config = dict(
    num_hidden_layers=15,
    head_dim=64,
    intermediate_size=768,
    norm='layernorm',
    norm_eps=1e-06,
    qk_norm=True,
    init_std_o=0.0,
    init_std_down=0.0,
    learning_rate=0.0174,
    warmup_steps=0,
    batch_tokens=131072,
    max_seq_len=1024,
    train_tokens=786400000,
    max_steps=6000,
)
MLP neurons of a small language model. Each row is named by its layer, matrix (up: input weights) and neuron, and shows model dimensions 128-255. Each number is 500 + 50 x the weight over its row's rms, rounded and kept within 0 to 999. Numbers have three digits each.
Before each neuron's rows, "fires on" lists the tokens most often at its 100 highest values on Wikipedia text that the model never trained on.

fires on: "g", "c", "n", "mi"
L6.up684:475529558530526448496457520463454497428505542544430467498499463527558505498469425503422467484563480479510540415540536518517476501590472461529428525476476446460478476481514484449614632581501509525549573478539493566442444529376583555444550495511488564466465431504406475514462512477539532588529583561496542506607495556541447472440480511501468502509492586393571484571570502509450556464417

fires on: "s", "in", "l", "w", " of", "u"
L3.up720:402541515507452487528525518427483599471521618584493484556562388534503381506581503505426545538507537551505548474536578484462461511474412486429407515537575517534459509452416472510473575516508325470537562458562515509518488476500517519457528470491580575516554497451584493461437478491452481523527427461461495486535457477522464476573522519480461511494488532482490531474578484483510706545485

fires on: "s", "'", " pro"
L12.up592:520563494573519456584464426462520551565585516535501521572505508430536519552487444488464401535530472355502481383511457559515482614445546547403463482494412474500495494540520482447506508568501494442524508479501492458458552516624590534529561503539504328554576403465534505518475568551491496449533545525475556519540504432443541557521543456526467580441579548593462468529499535409532542486537

fires on: " of", "ic", "ed", "ul"
L4.up740:563422579512506508578515488466520480542500603499446488543568417501458544459493480438521543472487475547417532497637487583515335497468522485476474455622493507458425596507538479552513463553543583472497540534476549440488494521544471612485499452550428480442492556577569431479520509497576486448487425477589545507541529510536438493611548499437483515493425464481493496419449547563513460571455

fires on: "d", "c", "s", "os", "cus", " executive"
L2.up415:457501600396563438483539505417422536553487567455485569532566436526423536628521551534485463497554514492472459490532546478485506514551413513532389540459569502523465533514449564491464499418537466522446542551588416466487572523453433510437579509545479494483453569523561409504441506508560568520494549541548457502397513532466501346506552480470518543494498478517444549520444570503563508471447

fires on: "s", "h", "S"
L11.up426:513533541523486405507498476526495525526659553495501545491503417474514521474564458537567500500503454350470513529598517469520410545471572560500424471524493483623504558436446566436577570403490463570488546428496554547513573409507498600509596547581450546551430461495555453567502437579515500433442468475512515416528524453467522544542488555572462464481519547632509468466483536514516534469527

fires on: "ing", "ed", "d", "ting", "ating"
L6.up409:522552597510544445487481505510473473496475591470527486478536484424433475633505508667472497603528507597481571531473534470544456526489401428511519608679551457501415458438394557414492460515536491569457498489496439458535533457544526483450496485501533553448552498491435595550532575509468484511518498506524505487418531508488454398498609569521540476515468492524485487457528536563507485576527

fires on: "in", "e", " of", "y", " until", "z"
L2.up408:456588494513527524536520531560484496542527532514540570572316376471468489569508466461489541533503434483552529390435578576408488576506490529576457523424469433560476517464483577577457519493510362529588502488550552519412465471518466563553582470466457529455483529476548518523540544496526485478445480455465545567439470488453562429488505508506512450526528550559433436516591473518429557468510

fires on: "ing", "tic", " finished", " of", "ed", "es"
L2.up483:516463582562444556459423489530480486475492490462468501534505525504440487523537415563494536548478489480563522518470416477585540570543472482495579523535476482418444461455438563482523494404483392490405533591483469493491551545492581510504592531464552566541493482535527538420540447526502490471490499477544438527417462428452573541476498502564526492612542454554570434497420450466486470519491

fires on: "e", "o", "ed", "en", "ong", "c"
L4.up145:512483484565573477530408543475477477467519556444557522470466436491451617565504521477585516402522432627469449496474469412475536466436519489505537529562465530484471551559516473487586632500413497448629483608510545444527484542532525492542541429525480442549543480429580531536521420525451473449459578514451448483435562478503488494489574506536531484472443550481499461549521503466521486416546

fires on: "ing", "n", "t", "able", "in", "nt"
L3.up331:484550486565473578482416476513537505483457439490510460483501533427564494490528552475528514470497666490560534472496485462545459487502500493495417548508554520508460519403433607322526532438507467522467528517522513547444426434489562540473490460505435512501537523535560572532447577480474466487433280515471514385517451507432515406512556466527446628461569483478523502546479479415473459542536

fires on: "s", "zi", "cy", "le", "age", " death"
L3.up297:443544532616466526531404481483386460553512472491509569503474434432468421440478574542454414511401456489520512490493506685524557486545579427478411493532476454621540490570553499513428558528419477611466464593407441478384522503477518540493474492564556459461554523487480479473510517517534502558606468501454504472553494484485523417419462528463524489572518568466574475468500447502493486437448

fires on: "s"
L12.up235:489562557444525532549496472515497509435500489589482446548558541527527484607528465640459511453483444486474447538579478462550427416444529502567382511562474556637571567412508559509419514535432468613533440497433505601451459485427534529562581500623507535475487528488552371601425503500490494508446533576505521433520503518493462434526439562504460558495472514539451416400537501537553517454517

fires on: "s", "son", "os", "r", "y", "ly"
L2.up10:536473588422544517472491440502501524487563534548430468418534472525423402461572587418540392495485497475501506511608485501552445467529463494502492525432482518510488593564469459501421463439483571501542436485496450450510511476506490574442531542567499497500564419568458438531521550580504542483515590567538484502353553565506371500558493521442565458522524529557486484481452497473519515470512

fires on: "i", " of", "ing", "ri", "o", " late"
L2.up275:471562482500469474590439441558608520392555538466454548464549514382519485519475468530521568548444598452541461590486540440623518524513458544492504519522479562513423491526537450441498530449549467527468525517566577527533467475485569446483499466435516495511555517487458503439544470522426487546411453459503539583570521517512498542518522525450446526587547401439526513466472530489513465490525

fires on: "q", "ha", "h", "ic", "tic", " Ha"
L2.up637:535502498532529393509519467590459539493547462444523512544502458449378404488474312480511577478565500446533544450473479404449411531436466516447568503506524553677451558572400488492572503473482488532557493501484564555519520466554404462456499573494574436488514558511565359478520545494512545531454514461513541529442540444415451517501564560515450535513489434563495484522464519537484448532537

fires on: "ic", "cent", "d", "st", "est", "ed"
L2.up547:517471530515583454428523565470537495474645539435499509607491487559564552530489453568553500574414509386498460504508434526430421467559504476533517476480465482421428474450536532509612470571461576561544510509500566525574482536557519567535508431528466555507568577476540382526548552582457530399517472460524517495566516522534495519497540447554505478479393469429575529489436417622555478533522